{
  "d_mlp": 1024,
  "vocab_size": 777,
  "norm": "layernorm",
  "norm_place": "pre",
  "tie_embeddings": true,
  "init_std_up": 0.0312,
  "warmup_steps": 237,
  "schedule": "wsd",
  "final_lr_fraction": 0.0,
  "batch_tokens": 32768,
  "doc_mask": true
}
MLP neurons of a small language model. Each row is named by its layer, matrix (up: input weights; down: output weights) and neuron, and shows model dimensions 128-191. Each number is 128 + 32 x the weight over its row's rms, rounded and kept within 0 to 255.
After each neuron's rows, "fires on" lists the tokens most often at its 100 highest values on Wikipedia text that the model never trained on; "fires after" lists the tokens most often just before its 100 highest values on Wikipedia text that the model never trained on. A number after a token or word is its count.

L7.up401 [141  99 152 130 114  99 160 165 109 139 136 121 175 140 105 142  70 128  64 149 146 110 137 146 149 121 206 140  74 160  97 109 103 139 146  86  82 137  86  99 102 133  73 128 152 127 127 158 148  83 130 147 113 162 109 145 119 109  97 102  51 101 148 110]
L7.down401 [136 135 116 149 125 128 151 106 137 119 188  85  84  69  78 138  48  94 150  82  94  76 180 163  83 130 117 152 155 119  89 141  79 101  94 178 113 160 149 128 143  87 125 100 104 106 140 172 142 151 155 137 126  81 151 103 118  81  85 133 162 129 109  55]
fires on: "l" 32, "c" 22, "il" 14, "is" 7, "ac" 6, "ant" 6
fires after: " M" 29, " P" 23, " V" 13, " K" 7

L7.up910 [117 145 134 135 131 123 144 155 135 111 160 114 141 173 139 129 102  51 112 115 161 118 112 129 161 134 177 141 144 139 143 131 104 105 121 209  68 131 126  98 113 200  85  51 129 147 120 166 140  98 153 161 115 130  64 149 118  77  82 112  68 141 109 137]
L7.down910 [140 201 126 126  87 165  79 105 171 138 193 145  69 136 152  89  96  82 103 131 114 109 137 132 129  96 105 170 180  98  43  95 130 145 145 136 132 140 173 141 101 142 169 142  62  99 170 166  79  68 131 148  88 177  92 150 133 146  83 124 160 109 144 139]
fires on: "at" 21, "art" 17, "ire" 17, "f" 13, "et" 12, "a" 5
fires after: " st" 33, "s" 15, " d" 14, " re" 13, "t" 6

L4.up145 [124 101 143  50 100 147 105 137 151 132 135 111  93 109 116 122 114 114 112 153 110  87 142  65 114  78 129 105 133  76 233 112 113 133 116 103 114 117 128 100 123 188 115 133  68 180 159 122 134 125 168 113 132 111 121  97 150 170 144  76 123 197 123 125]
L4.down145 [135 129 138 155 130 116 141 134 102 154 120 138 144 177 142 155 126 114 115 156 141 147 190 152 116 104  96 177  73 117  86 120 136 112 148 148 171 119 179 108 108 138 178 123 105 171 150 120 117  81  90  90 153  91 155  98 177  89 130 133 149 182 114 118]
fires on: " " 100
fires after: " |" 92, " " 8

L6.up214 [125 125 177  99 180 123  86 187  54 168 169 117 194 110 104 125  87  96  95 162 116  95 148 101  96 160 196 130 123 182 132 114 120 146  96 173 122 146 111 115 119 171 111 109 166 133 186 127 139 112 186 128 110  94  82 158 101 151 149 234  43 111 156 113]
L6.down214 [ 78  83 126 134 138 154 161  90 120 113 167 114 139  93 121 133 148 126 107 160 149 151 143 183 116 105  82 115 202 164 120 123 146 100 153 110 124 129 129 147 158 109 163  93 128 132 138 107 151 111 163  92 129 159 144  64 161 142  87  91 135  68  45 177]
fires on: "at" 13, "t" 13, "f" 12, "if" 8, "c" 6, "id" 6
fires after: " P" 38, "ac" 9, "res" 7, "er" 6, "P" 5, "ot" 5

L7.up994 [103 124 143  91 120 127 126  97 162 121 188 149 139 133 149 107 158 153 182 115 125 123 140  94  72 120 151 119 129 128 155  57 101 140 161 139 130 150 111  94 192 165  95  69 115 100 140  92 117 134 164 130  91 128 136 163 145 126 168  95 106  53 125  75]
L7.down994 [147 110 204 104 121 112 107 130 113 169 174  88 195 155 149 145 125 201  91 164 166 104 146 108 197 140 160 147  59 100 121 126 153 126 144 123 117 142 111 122  77 112 136 156 184 145 154 124 159 132 126 134 192 125  79 142 123 162 145 143  71 141 191 124]
fires on: " d" 20, "ow" 12, "av" 11, "if" 10, "e" 7, "um" 5
fires after: " h" 39, "," 13, " l" 10, " n" 6

L7.up413 [148  99 140 100 120 102 110 191  83 104 162 115 116 164  53 127  76 127  98 163 122  74 104 158 144 109 142 109 144  79 171  90 124 128 161 129 149 113  68 113 145 163 146 126 109 130 128  91 143 100 146 115 138 119 102 148  87 119 161 152  85 183  98 170]
L7.down413 [ 82 171 126  91 154 173 150 139 110 165  92 116 124 120 134 152 118 151 141 166 126 195 123 125 128 110 115 145 138 129  96 141  91 122 105 127 114 199 174 134 155 124 180  76 116 126 161 116 134 202  56 121 128 146 122 150 136 157 176  68 153 120 140 114]
fires on: "f" 19, " |" 17, "is" 11, "0" 8, " l" 6, " S" 6
fires after: " " 24, " de" 23, " |" 14, "e" 12, "p" 9, "d" 4

L7.up390 [137 125 102 131 123  96 147 124  92 174  67 123 203 148 137 113  47 102 157 146 102 134 125  99 130 132 126 104 141  95 150 134 137  48 134  99  61 114 144  74 198 142 130 100 139 115 101 115  82  62 163 108 147 160 155  97 155  56 127 109 102 164 133 139]
L7.down390 [172 102 169  88  65 124 148 111  69  87 175 126 103 142 100 144 119 117 127 123 145 132 121 113  98  99 164  73 196 150 152 195 117 144 159 106  94 116 118 135  84 135 142 151 132 144 158 115 134  69 126 131  98 113 165 112 225 104 128  79 153 105  78 146]
fires on: "m" 21, "ru" 16, "r" 13, "ver" 10, "^" 6, "n" 6
fires after: "eb" 16, " O" 11, " o" 9, "O" 9, "A" 6

L6.up517 [216 167 184 133 150 129 118  75  77 148 126 127 173 125 129 112  54 113 126  97 109  98  61  90 127 148 121 137 118 138 173  76 144 122 125 117 106 133 123  91 192 102 111 139 154 119 139 112  58 122 170 176 132 137 140  78 140 195 143 150 160 125 123  93]
L6.down517 [165 124 112 118 177 175  76  87 137  72  91 129 175 125 151 116 147 108 128  88 125  42 164 109 168 139 110 162 145  61 155 109 165  87 150 117 141 108 106 102 142 108  92 115 155  82 139 137 133 130 164 162 181 132 173 174 126 125 120 133 133 164  94 136]
fires on: "t" 16, "1" 12, "2" 10, " " 8, "l" 8, "e" 7
fires after: " U" 43, " " 21, "N" 10, "U" 8, "R" 4

L6.up555 [127  81 111 129 112 172 158 145 143 166 184 118 118 114  87  99 104 144 116 178 103 156 166 111 112 170 135 137 129 117 154  87 124 116 133  70 140 107 149 120 115 158  60 152 121 100 126 105 132  67  84 162 108 105  71 129 171 132 142 129 109  94 161 148]
L6.down555 [117 161 138  40 162 151 123 122 125  91 135 142  98 147 149 113 139 114 151 172 164  82 127  83 175 135 173 135 105 103 154 136 169 113 141  61 162 102  87  60 155 149 101 156 172 149 129  93 100 136 140 128 112 132 100 114  64 158 120  90 214 142 174  55]
fires on: "av" 26, "ic" 23, "ac" 17, "iv" 13, "as" 10, "anc" 5
fires after: " f" 32, " g" 16, " h" 10, " F" 9, " off" 9, "in" 5

L6.up532 [102  75 122  57 108 159 114  87 145 167 147 115 140 143 124 148 150 133 146 170 151 160 141 114  96  98 112 144 148  51 113 115 155 133 114 114 116 174  86 127 150 125 145 154 133 173 143 132  85  83 140  99 142 121  80 112 118 160 212 105  97 115 167 137]
L6.down532 [134 107 100  87 120 144 147 113 135 120 100 125 159 139 137  87 141  94 131 119  72 150 146 170  91 154 128  83 151 136 171 119 164 102 130 162 116 125 135 119 125  85 203 117  86 105 167 119 131 164 180 168 107  77 215  67 161 145 125 113 119 121 143 112]
fires on: "b" 37, "st" 13, "w" 10, "v" 9, "f" 9, "p" 6
fires after: " (" 56, "-" 25, " \"" 7, "1" 4

L6.up323 [163 125 164 131 157 126 123 134 130 169 123 109 190 191 129  62 154 136 160 136 133 124 145 110 107  90 136 153 121  94 104 109 172 157 140  77 160 116 115  77 192 132 117 134  92 159 141 134 122 127 148 113 104 165  39 134 176 148 143 163 172 120 138 124]
L6.down323 [117 125 127 115 199 130  94 106 169 162 118 133 104 154 120  95 150 151 143 111 121 118 188 127 158 140 143 111 194 159 132 146 173 116 149 134 170 134 133 128 111 100 129  91 167 118 113  98 145 135  87 109 143 109 171 133 100 132  83 129 178  80  90  48]
fires on: "P" 20, "M" 18, "A" 17, "C" 11, "L" 10, "F" 6
fires after: "==" 52, "===" 22, " \"" 6, " (" 5

L7.up88 [135 153 109 104 199  99 152 185 116 143 133 132 132 144  73 100 105 114  97 168 159  69 145  70 122  97 160 145  74 156 136  96  81  66 131 123 119 158 187 105 162 139  61 129 144 120 156  85 127  77 138 189 123 139  74 135 183 170 170  71 148 141  99 100]
L7.down88 [127 140 138 180 107 143 212 132  95 155 119 145 134 193  96 186 114 146  84 117 130 107 121 134 152 103  82 130 102 137 129 167 103 182 148 125 192 129 136  88 145  65 167  96 155 143 164 144 143 119 104 117 144 179 213 146 101  81 234 103  93  80 111 118]
fires on: "t" 44, "up" 17, "an" 16, "if" 6, " after" 4, "ir" 4
fires after: " A" 36, " S" 29, "S" 12, " s" 5

L6.up695 [ 72 147 179 102 113 139 143 178 154 161 125 132 150 144 136 100 108  85 169 195 119  73 124  46  64 151 188 125  99 159 173 141 165 120 152 134 118 102 126  93 142 139 147  88 153 120 164 137 120 170 192  95 102 136 107 114 166 128 129  42 121  38 114 114]
L6.down695 [155 120 170 199 184  88 148  87 149 152  89 107 128  51 162 142 125  98 130 141 129 115 119 123 111 154 100 150  97 109 153  83 126 153 131 119 187 182 166 124 168 154 166 157  64 113 122 120 131  90 136 133  78 157 148 162 128 107  57  76 138 182  93 202]
fires on: "-" 29, " that" 22, " but" 14, "." 12, ":" 7, " which" 7
fires after: "," 21, ".\n" 18, "==\n" 9, "ed" 6, "ated" 5, " whe" 5

L7.up934 [114 141 147  57 127 143  85 121 119 225 147  73 157 164 153 150 133  81 113 158 164 139 120 107  81 133 157 120 133 137 123 117 117 142 111 106 104 163 100 105 139 131 117 161 174 144 163 127  96  91 135 137 190 123 165 118 131 172 149 123 131 148  88 132]
L7.down934 [ 86 106 153 122  97 102 107 176 107 118 128 160 168 134 205 126 154 107 151  97  95 134 135 201 163 151 184 143 167 155 114 151 166 112 134 138 119  98 136 137 153  81 155 128  84  88 127 102 144 132 110 104  79 108  81 138 116 129  96 122 137 129 114  97]
fires on: "p" 32, "h" 24, "t" 13, "f" 12, "ch" 6
fires after: " ex" 31, "-" 22, "x" 9, "s" 5, " \"" 5, " P" 4

L6.up175 [147 144 169 151 188 103 107 179 178 163 152 117 148 118 148  56 116 155  34 168 117 124  95  95 124 155 136 124  87 155 116 101 154 143 122 101  88 127 174 111 129 124 128 117 100 130 126 130 115 141 204 133  62 137 128 113 142 100 102  98  69 142 101  61]
L6.down175 [160 194 153 137 105 148 141 130  86 117 105 137 153 145  86 142 169  72 158 120 119 166 174 136 118 127  52 152 125  60 176  91  88 138 104 104 129 112 176 148 174 112 153 109 137 127 215 145 106 135 121 141 150 186  75 175 120 172 113  94 105 119 152 114]
fires on: "o" 24, "ov" 23, "em" 11, "uch" 8, "ed" 7, "ap" 5
fires after: " m" 41, " M" 34, "ov" 10, "M" 5

L7.up119 [183 151 141 105 149 101 115 102 137 173 196 109 133 110 129  87 137 111 117 146 144 158 100 116 141 114 151 127 111  86 144 101 175 132  70 108 127  68 133 110 150 102 138  76 116 189 132 134 118 166 200 117 134 182 136 107 146 168 126 109 191 100  99  80]
L7.down119 [ 76 112 108 159  85 140 113 101 153  84 142 111 115 113 118  95 123 136 135  72 172 155 153 173 152 104 133 111 149 139 161 116 116  92 193 141 139  66 119 171  89 106 105  97 105 135 154  84  91 163  74 106 106  91 113 111 125 132 119 179 127 123 156  69]
fires on: "d" 31, "A" 17, "l" 12, "D" 9, "m" 6, "M" 6
fires after: " (" 29, ".\n\n" 19, "-" 15, "==" 12, " re" 6

L7.up369 [ 96 138 116  57 142 106 104 158 111 132 183  91 130 112 203 139  95 173 114 195 126 129 144 104  94  61 158 121 107 107 122 122 102 130 110 102 143  87 166  52 179 143 134 115 161 125 183  64  91 167 163  86 134 171 146  67 184 112  61  63 201 109 132 179]
L7.down369 [176 128  94 123 141 117 123  74 101 157 129 184  85  97 172 134 157 140 121 182  74 161 121 113 144 102 156 183 134 175 141 163 113 164  97 164 105 150 133 105 111 129 121  57 129  97 123 127 120 103  94  96 161 133 181  78 125 107 147 146 176 141 111 123]
fires on: "\"" 23, " with" 21, " and" 11, " it" 11, " by" 8, "um" 6
fires after: "," 32, "." 21, "8" 7, "2" 7, "b" 6, "9" 4

L6.up689 [107 113 105 150 128 117  67  81  81 139 152 110 108 152 126 155  86  79 124 127 131 116 138 120 124 138 143  93 127 164 167 107 167 113 124 135  80  93 142 163 101 119  87 105  84 108 150 142 153 111 152 129 142 158 107 132 127 157 131 140  84 101 141 109]
L6.down689 [123  95 188 167  70 105 135 125 142 103 104 131 155 131 127 124 159 137 109 140 131 145 175 121 104 131 117 103  89 183 162 112  92  93 118  74 131 140  97 178 109 133 120 164 144  98 119 147  73 103  79  89 118 132 145 190 148 131 129  75  83 150 190 120]
fires on: " the" 100
fires after: " in" 55, " on" 10, " of" 9, "uring" 8

L6.up625 [106 129 195 116 129 148 123 187 125 150 159 138 186 140  61 132 172 119 169 186 128 143  89  68 110  97 130 110 112 134 128 108  99 134 161 102 118 156 115 116 124  99  99 159 138 112 152 122  94 147 185 138 149 129 101 130 112 157 201  88 128  65 117  75]
L6.down625 [132 164 176 110 142  96  93  93 159 128 115 147 125  92  89  97 170 108 139  39 122 110 122 168 119 125 155  86 145 171 145 144  87 151 120 148 129 143 127 178 101 113 128 166  91 187 109 136 182 155 140 138 130 128 157 137 186 133 107 111  41 136 115  96]
fires on: "19" 41, "7" 19, "9" 9, "8" 7, "201" 6
fires after: " " 99

L6.up266 [154 151 102 109 140 151  98  77 140 121 130 125 118 133 128  96  79 122  92 148 105  71 125  86 106 143 166 122  98 152 131  50 133 149 127 146  87 153 115 147 153 181 126 116 115 161 118 170 131 153 191 123 119 104  99  72 118 132 135  75 109 155 162 107]
L6.down266 [154 102 167  81 108  90  93 115 171 162 146 121 104 178 170 103  81  71 105 106 101 112 144 118 117 110 118 132 103  61 167 130 134 196  91 118 137  96 116 173 152  95  98 117 115 186 121 154 127 138 131 112 125 121 145  74  88 134 112 146 142 111  75 126]
fires on: "l" 39, "in" 21, " l" 9, "ass" 8, "ff" 6, "em" 5
fires after: " m" 23, " a" 15, " s" 14, " P" 9, " p" 6

L8.up406 [161  93 173 135  89  89  84 148  94 186 171  85 156 137 109  93 155 156 128 176  47  68 155  87 134  93 116 155 160 108 135 144 119 130 107 157  68 137 121 100 164 172 104 113 122 123 179  89 139 128 123 127 110 108 156 143 176 117 113 111 116 125 164 148]
L8.down406 [124 133 103 143 111 150 147 113  94 107 134 134 117 141 119 149 140 167 109 156 131 153 123 127  95 115 150 183 134  96 109  84 138 135 116 108 127 132 100 114 117 138 152 103 132  73 112 175 180 157 144 112 131 117 117 121 166 121 134 101  78  66 114 151]
fires on: "op" 20, "al" 18, "ak" 13, "am" 9, "in" 7, "et" 6
fires after: "e" 24, " t" 9, "qu" 8, " e" 6, " p" 6, " Ch" 6

L6.up1019 [131 133 106  70 118  98 136 144 132 209 113 117 142 131 146 135 130  98 163 167 141 109 108 123  98 187 166 147  76 147 160  77 190 125 127 114  83 162 141  87 141 136 105 129 132 115 107 135 126  86 113 110 159 111 123 105 147 166 192 112  80 146  94  98]
L6.down1019 [151 103 148  98 112 118  69 159 100 197 149 116 134 111 128 137 142 136 104 127 131 141 154 173 122  75 141 175 161 135 104 111  58  71 116 109 122 103 142 164 179 136 165 132 110 103 135 134 131 103 198 178 207 174 116 135  71 203 159  80 113 170  31 154]
fires on: "t" 59, "p" 14, "f" 12, "x" 7, "ter" 6
fires after: "-" 22, "S" 17, "et" 9, "us" 6, "i" 6, "it" 4

L8.up998 [172 105 114 108  81 140 103 107 116 124 154 155 105 174 190 130 119 121 103 150  97 179 197 166 168 109 166  91 122 183 125 116 110 192  85 128  99  90 120  89  82 113  83 182 138 122 150 137 128 152 129 158 145 115 153 112 179 127  29  78  98  85 186 121]
L8.down998 [142 144 173 122 135 110 168 123 138 147 154 202 114 122 106 117 111 136 110 179 117 129 101 136  88 144 109 123 110 160 144 174 163 159 104 142 155 137 112 136 177  87 131 137 108 163 113 168 105 123 129  96 145 122 128 108 134 137 103 161 149 124 144 114]
fires on: " the" 40, " their" 17, "c" 6, "to" 5
fires after: " on" 40, " in" 25, " to" 10, " of" 6, "in" 5

L7.up304 [121 112 120 117 112  68  97 104 107 159 160 110 107 146 137 144 134 129  99 146 167 157 221 124 142 101 109  55 137 145 177 131 107 125  64  94 139  92  92 148 100  95 124 141 150 139 107 145 127 131 157 174 118  99  60 139 169 188 101 129 109  69 156  69]
L7.down304 [132 114 150 169  83 102 151 159  82 115 153  98  82 145 110 197 173  55  86  76 116 171 121 180  59 163 122 137  82 141 153 138 117  92 155 100 120 130 150 147 150 142 148 126  97  84  89 140 106 116  36 101 130 163 136 163 180 136  91 123 109 128  95 132]
fires on: " the" 70, " a" 9, " A" 5
fires after: " of" 45, " from" 19, " to" 16, " in" 4

L7.up796 [141 149 166 133 122 154 101  91 159 195 146  90 122 117 112 113 141  48 109 112  90 111 147 129 146 166 166 127 131 158 134  96 137 127 143 121 109  82 166 154 153 145 137 158  83 165 116  95 123  74 161 128  86 191 115 101 104 121  84  85 145 135 114 133]
L7.down796 [115 166 153 168 142 161 108  68  95 174 132 112 116 132 114 137 162 112 164 159 166 164 125  54 129 129 152 163 136 119  67 176  79 101 106 118  63 131 115  32  85  96 139  65 131 180 108 149 101 185  59 183 155 204  97 137 112 128 147  85 144 118 139 144]
fires on: "el" 16, "l" 15, "ad" 12, "ul" 12, "am" 7, "al" 7
fires after: "c" 37, "ec" 11, "s" 9, "p" 6, "oc" 5, "op" 5

L8.up716 [170 156 122  98 107  77 150 103 117 180 160  84 145 137 161 146 124 128  90 150 163 168 141 127 141  89 146 155 153 162 116 106 159  75 126  88  78 135  95 105 208 105 160 184 162 164 106 111 100 110 166 122 159 104 112 140 181 172 137  95  74 145 100 129]
L8.down716 [ 93  93 110 139  91  99 145 138 179 139 127 143 126 173 130 132 109 136 139 144 193 125 156  69 111 143 169 159 160 142  67 161 148 126  78 110 156 110  87  65 115  90 124 102  88 164 177 124 195 121 136 159  92 117 156 140  96 166 129 167 157 114 111 137]
fires on: "qu" 22, "n" 14, "t" 13, "h" 9, "v" 8, "g" 7
fires after: "-" 28, " s" 16, "S" 16, " S" 15, "s" 9, " k" 4

L4.up198 [ 89  95 127  96 137 168 120 171 162 192 135 128 154 138 118 126  91  79 121 142 138  84 133 109 101 115 136  98 148 145 156  48 129 118 118 114 137 147 132 103 135 177 134 112 132 135 140 130  87  87 134 121  91 115  82 141 162  79 137  53  94 130 120 177]
L4.down198 [115 140 172 210 144 177  68 106 139 176  96 135 136 140 155 142 171 110 111 183 146 109 134 114 177 140 111 200 112 128 108 128 151 104 117 145 124 120 167 114 164 129 182 115 131 132 161 135 110 112 101 143 103 109 114  44  88  62 121 127 156 177  33 197]
fires on: " |" 85, " " 14
fires after: " " 60, " |" 26, "8" 4

L4.up673 [114 140 126 115 102 150  47 142 137 124 158 153 163 154 142 145 173 133 138 132 107 182 149  95 138  88  97  98 144 141 174 118  99  78 107 104 107 112 135 111 142 151  90 115 117 141 148 138 142 195 110 125 127 138  61 158 115 157 129  82 121  61 163 103]
L4.down673 [126 104 190 136  50 146 109  92  91 155  65 129 132 167  88  84 129  94 208 125 136 114 151  74  82 117 149 120  97 186 132 106  77 120 100 123 116 138 129 100 227 100 128 153 138  79 118 168  99  63 102 121 158 122 116 190 133 128  86 151  91 177 122 114]
fires on: " the" 66, " an" 23
fires after: " in" 33, " of" 29, " at" 19

L7.up868 [161 155 208 140 135 156 166 109 117 131 177 136 159 155 113 151 156  46 107 149 142 117  97  95 110 106 142  85 161 154 184  86 121 169 152 107 116 174 124  98 176 113  61 126 119 123  83 103 108 167 196 128 145 126  88 114 106 171 158 125 126 109 153 119]
L7.down868 [108 103 120 104 119 132 131 116  77 133 162 164 144 139 124  91 129 119 209  96 132 151 198 149 123 135 147 133 134 152 168 123 151 175 158  96 150 121 142 100 109 109  80 163 123 143 139  78 138 154 122 143 142 186  80 139 179  99 109 125 145  59  73 138]
fires on: "8" 14, "7" 13, "4" 11, " " 11, "5" 9, "2" 9
fires after: " " 89, ":" 6

L6.up450 [182 184 134 149 157 146 129 102 143 112 101 112 166 142 110 156  88 125 160 170 133 110 111  53  91 143 147 124  50 122  82 133 153  86 162 142 125 127 109 103 231 111 121 122 148 152 153 148 124 130 143 120  93 110 135 126 190 114 147 124 135 181 141  84]
L6.down450 [164  86  84 149 128 173  94 150 119 131 102 153 158 145 144 157 198 130 131  80 105 147 146 216  97  99 115 129 150 114 163 129  77  87 137  78  88 176 120 121 114 138 151 134 154 150 177 165 121 124 117 117 161  84 145 171  92 134 135 121  74 147 124 140]
fires on: "." 40, "n" 31, "z" 13, "iss" 6, "j" 4
fires after: "S" 23, " U" 20, " A" 12, "U" 6, "y" 5, "A" 5

L8.up660 [116 191 101  82 151  71 135 141  83 178 120  97 164  82 151 160  91 133 110 123 148  50  76 107 149 124 158 187  68  77 145  81  73 114 126  95 145 153 131  88 200 155 103  94 153 101 123 118  97  84 129 116 164 170 114  78 134 119 163 101 106 102  86 108]
L8.down660 [ 56 101 145 166  76 158 169 177 149 167 193 170 137 145 138 140  84 122  80 100 164 120  42 130 153 100 117 130 125 114 188 102 138 187 142 101  89 103  84  85 125 113 120 130 117 109 126 106 140  96 122 112  97 153 140  88 137 117 151 123 107 135 137 103]
fires on: "en" 22, "f" 12, "iv" 12, "t" 8, "ist" 6
fires after: " H" 19, " S" 12, " A" 9, " R" 9, "." 7, "S" 6

L6.up75 [143 116 209  43 175 148 134 154 110 128 141 121 175 139 105 130 111  55 137 121 133 112  89  95 161 132 255 127  89 103  94  99  97 105 142 133 150 127 112  95 131 161 122 133 161 100 185 143 156 122 130 145 111 147 124 154 117 127 166 145 140 127 164  88]
L6.down75 [ 82 130  55 114  75 130 127 142 129 170 129 128  91 115 122  86  58 126  80 111 128 106 152 190 109 104 127  62 144 100 172 109 179 124 156 107 156 129 124 135 147  79 156 151 119 106  82  95 154 144 167 132  63 157 178  82 163 102  78 129 174 113  94  64]
fires on: "if" 34, "h" 14, "t" 13, "f" 12, "ult" 5, " of" 5
fires after: "al" 16, " P" 12, "C" 10, " C" 10, "ac" 9, "er" 8

L8.up423 [172 133 145 124 132  93  95 116 145 149 132  94 151 182 124 151 166 116 108 133 120  91 151 104 111 104 120 128  74 145 162 124 153 143  94 114 124 140 137 149 119 101 101 157 102  78 167 125  55 124 228 128  83 128 128 112 111 158 136 109 100  81  73 123]
L8.down423 [108 155 130 127 165 184 133 136 173 160 111 125 126 126 117  98 162  75 169 142 116 110 110 139 103 151  89 140 124 140 114  93 151 103  81 175 190 141 177 153 167 149 109 115  94 100 167 163  77 122 103 137 148  79 110 114 129 114  61 175  23 113 161  85]
fires on: "in" 32, "iss" 23, "j" 20, "r" 14, "ex" 5, "x" 4
fires after: " M" 36, "a" 24, " m" 17, " Ch" 12, "m" 6

L8.up756 [100 177 159 154 194 117  87 164 101 144 123 137 153 211 113 135  88  75  73 178 134 149 155 104 140 144 122 137 133 151 135 126 105  68  79 122 142 110  91 124 159 136  89 131 103 173 200 154 116 147 127 204  94 184 170 165 130 132 150  95 102  86 154 124]
L8.down756 [107 124 127 160 114 113  94 114 144 144 133 137 142  76 133  91 123 153 163 134 109 116  73 127 180 157 127 145 146 151 154 130 146  75  92 134 130 107 187 153 132 193 143 160  75  81  58 142 128 168  84 127 118 178 152  76 154 125  80 197 215 112 106  88]
fires on: "in" 31, "on" 18, "oc" 15, "h" 10
fires after: "s" 15, " pro" 13, "ss" 12, "r" 11, " S" 11, "ers" 10

L6.up613 [142 168 119 139 107 124  68 148  95 137 141 136 130 162 108 185 147  45 101 149 131  95 123  76 153 130 108 147 127 126 195 101 138  94 103  85  96 125 117 144  70 144 112 152 153 127 118 153  76 135 125 203 144 125 112 165  90 197 144 120  84 124 126  92]
L6.down613 [119 116 177 111 154 143 133  47 135  76 172 146 111 116  89 135 119  90 162 170 114 144 153 168 174 145 148 136  94 137  77 183 154 155 112  69  85 110 102 167 124 130  89 140  93 161 130  82 159 147 125 156 113 138 134 159 101  90 115 137  77 120 129 152]
fires on: "4" 46, "5" 16, "3" 11, "8" 9, "6" 8
fires after: " " 54, " (" 25, "-" 6, "(" 4

L4.up255 [140 103 176  99 149 163 158 162 133 156 163  89 137 127 107 103 133 114  95 120 163 112 121  64 106 142 117 120 137  44 163  52 117  84 137 113 102 150 110 132 141 163 161 118 108 101 142 111 129 134 175 127 109 127  95 159  85 136 198  81  81 169 179 126]
L4.down255 [139 139 127 135 182 123 143  78 150 155 144 116 195 167 127 133 209 111 138 150  94 164 168  72 133 142 132 144 130 140 106  91  85 165 122 142 111 138 170 100 151 149 139 141 120 118  88 125 113 146  89 184 120 108  90 109  79  92  77 134  76 201 135 130]
fires on: " " 47, " |" 27, " |\n" 10
fires after: " |" 54, " " 46

L6.up861 [125 182 160  71 145 132 136 104 135 135 134 103 135 105 111  78 125 129  90 144 113 128 167  84 116 151 147  89  72 135 146 113 115 160 158 131  81 125 150 133 134 188 125 144 108 119 146  94 105 184 206  71 103 103 137  67 120 129 155  87  79 132  73 133]
L6.down861 [123 198 131 155 120 150 150 150 141 157 138 136 135 183 126  46  73  82 128 124 123 126 140  87 157 139 143 111 111 108 156 125 134 128 150  79 126  84 105 126 187 112 104 140 137 148 150 135 113 182 108 134 127  84  78  84 128 128  96 165 175 154 115 149]
fires on: " m" 31, " cl" 13, "ov" 12, "em" 10
fires after: " m" 43, " the" 20, " a" 9

L7.up978 [ 96  98  85  57 131  79 140 130 138 152 205  96 125 132 157 158  64 126 156 130 146 153 122 109 167 133 120  73 149 153 137 125 157 120  63 136 142 154  74 131 161 127  98  55 118 151 136 142  70 124 198 112  95 151 127 108 218 159  78 110 125  30 100 145]
L7.down978 [144 130 154 140 125 173 160  90 178 151 145 136 143 107 216 125 100  70 121 126 134 169  91 178  95 129 119 166 174 150 140 163 106 171 115 138 104 122 136 188  75 125 120 118 134 135 162 107 154 150  99 158 120  84 164  76 163 119  80 103  78 118 126 134]
fires on: "," 83, " S" 7
fires after: "5" 12, "6" 11, "3" 11, "8" 11, "." 11, "2" 8

L8.up455 [124  88 159  74 188 161 141 184 150 137 128  77  94 134 121 103  83 117  97 166  99  72 153 116 117 137  98 122 148 107 149 100 124 130 129 153 118 183  87 137 146 133 149 114 125 111 128  81 109 175 167 151 162 117 102  90 114 124 151 143 113  96 149 149]
L8.down455 [ 99  84 123 156 210 133 122 106 107 121  61  84 133 187  84 220 120 125 128 138 137 121 186 183 175 127 101 139 138 178  72 123 153 111 115 149  81 151 158 133 134 159 159 105 163 110 239 103  67 136  91  88 140  91 140 149 134 102  90 110 120 199 163  89]
fires on: " " 57, "0" 12, "1" 11, " —" 4
fires after: " |" 63, " " 25, "id" 5

L6.up77 [160 118 153 128  89 160 116 117 115 152 116 134 166 102 114 177  97 168 133 116 140 132 113  91 119 140  90 165  74 156 111  85 195  91  94  95 115  86 130 144 165 127 145 136 131 126 131 143  41 123 134  70 101 155 151  73 187 127 115 154 111 134 156  81]
L6.down77 [134 149  73 134 129 153 106 159 128 204 190 127 121 213 194 101 175 123 148 137 126 175 161 160 104 127  89  97 128 106 140  53  79 120 132 121 164 133 138 129 137 134 178 167 119  82 117 152 156 119 140 100 147 175 104 130 180 151 194 127 154  84 158 134]
fires on: "av" 28, "." 26, "k" 23, "z" 10, "K" 4
fires after: " U" 38, " N" 11, "u" 5, "U" 4, " Mar" 4, "a" 4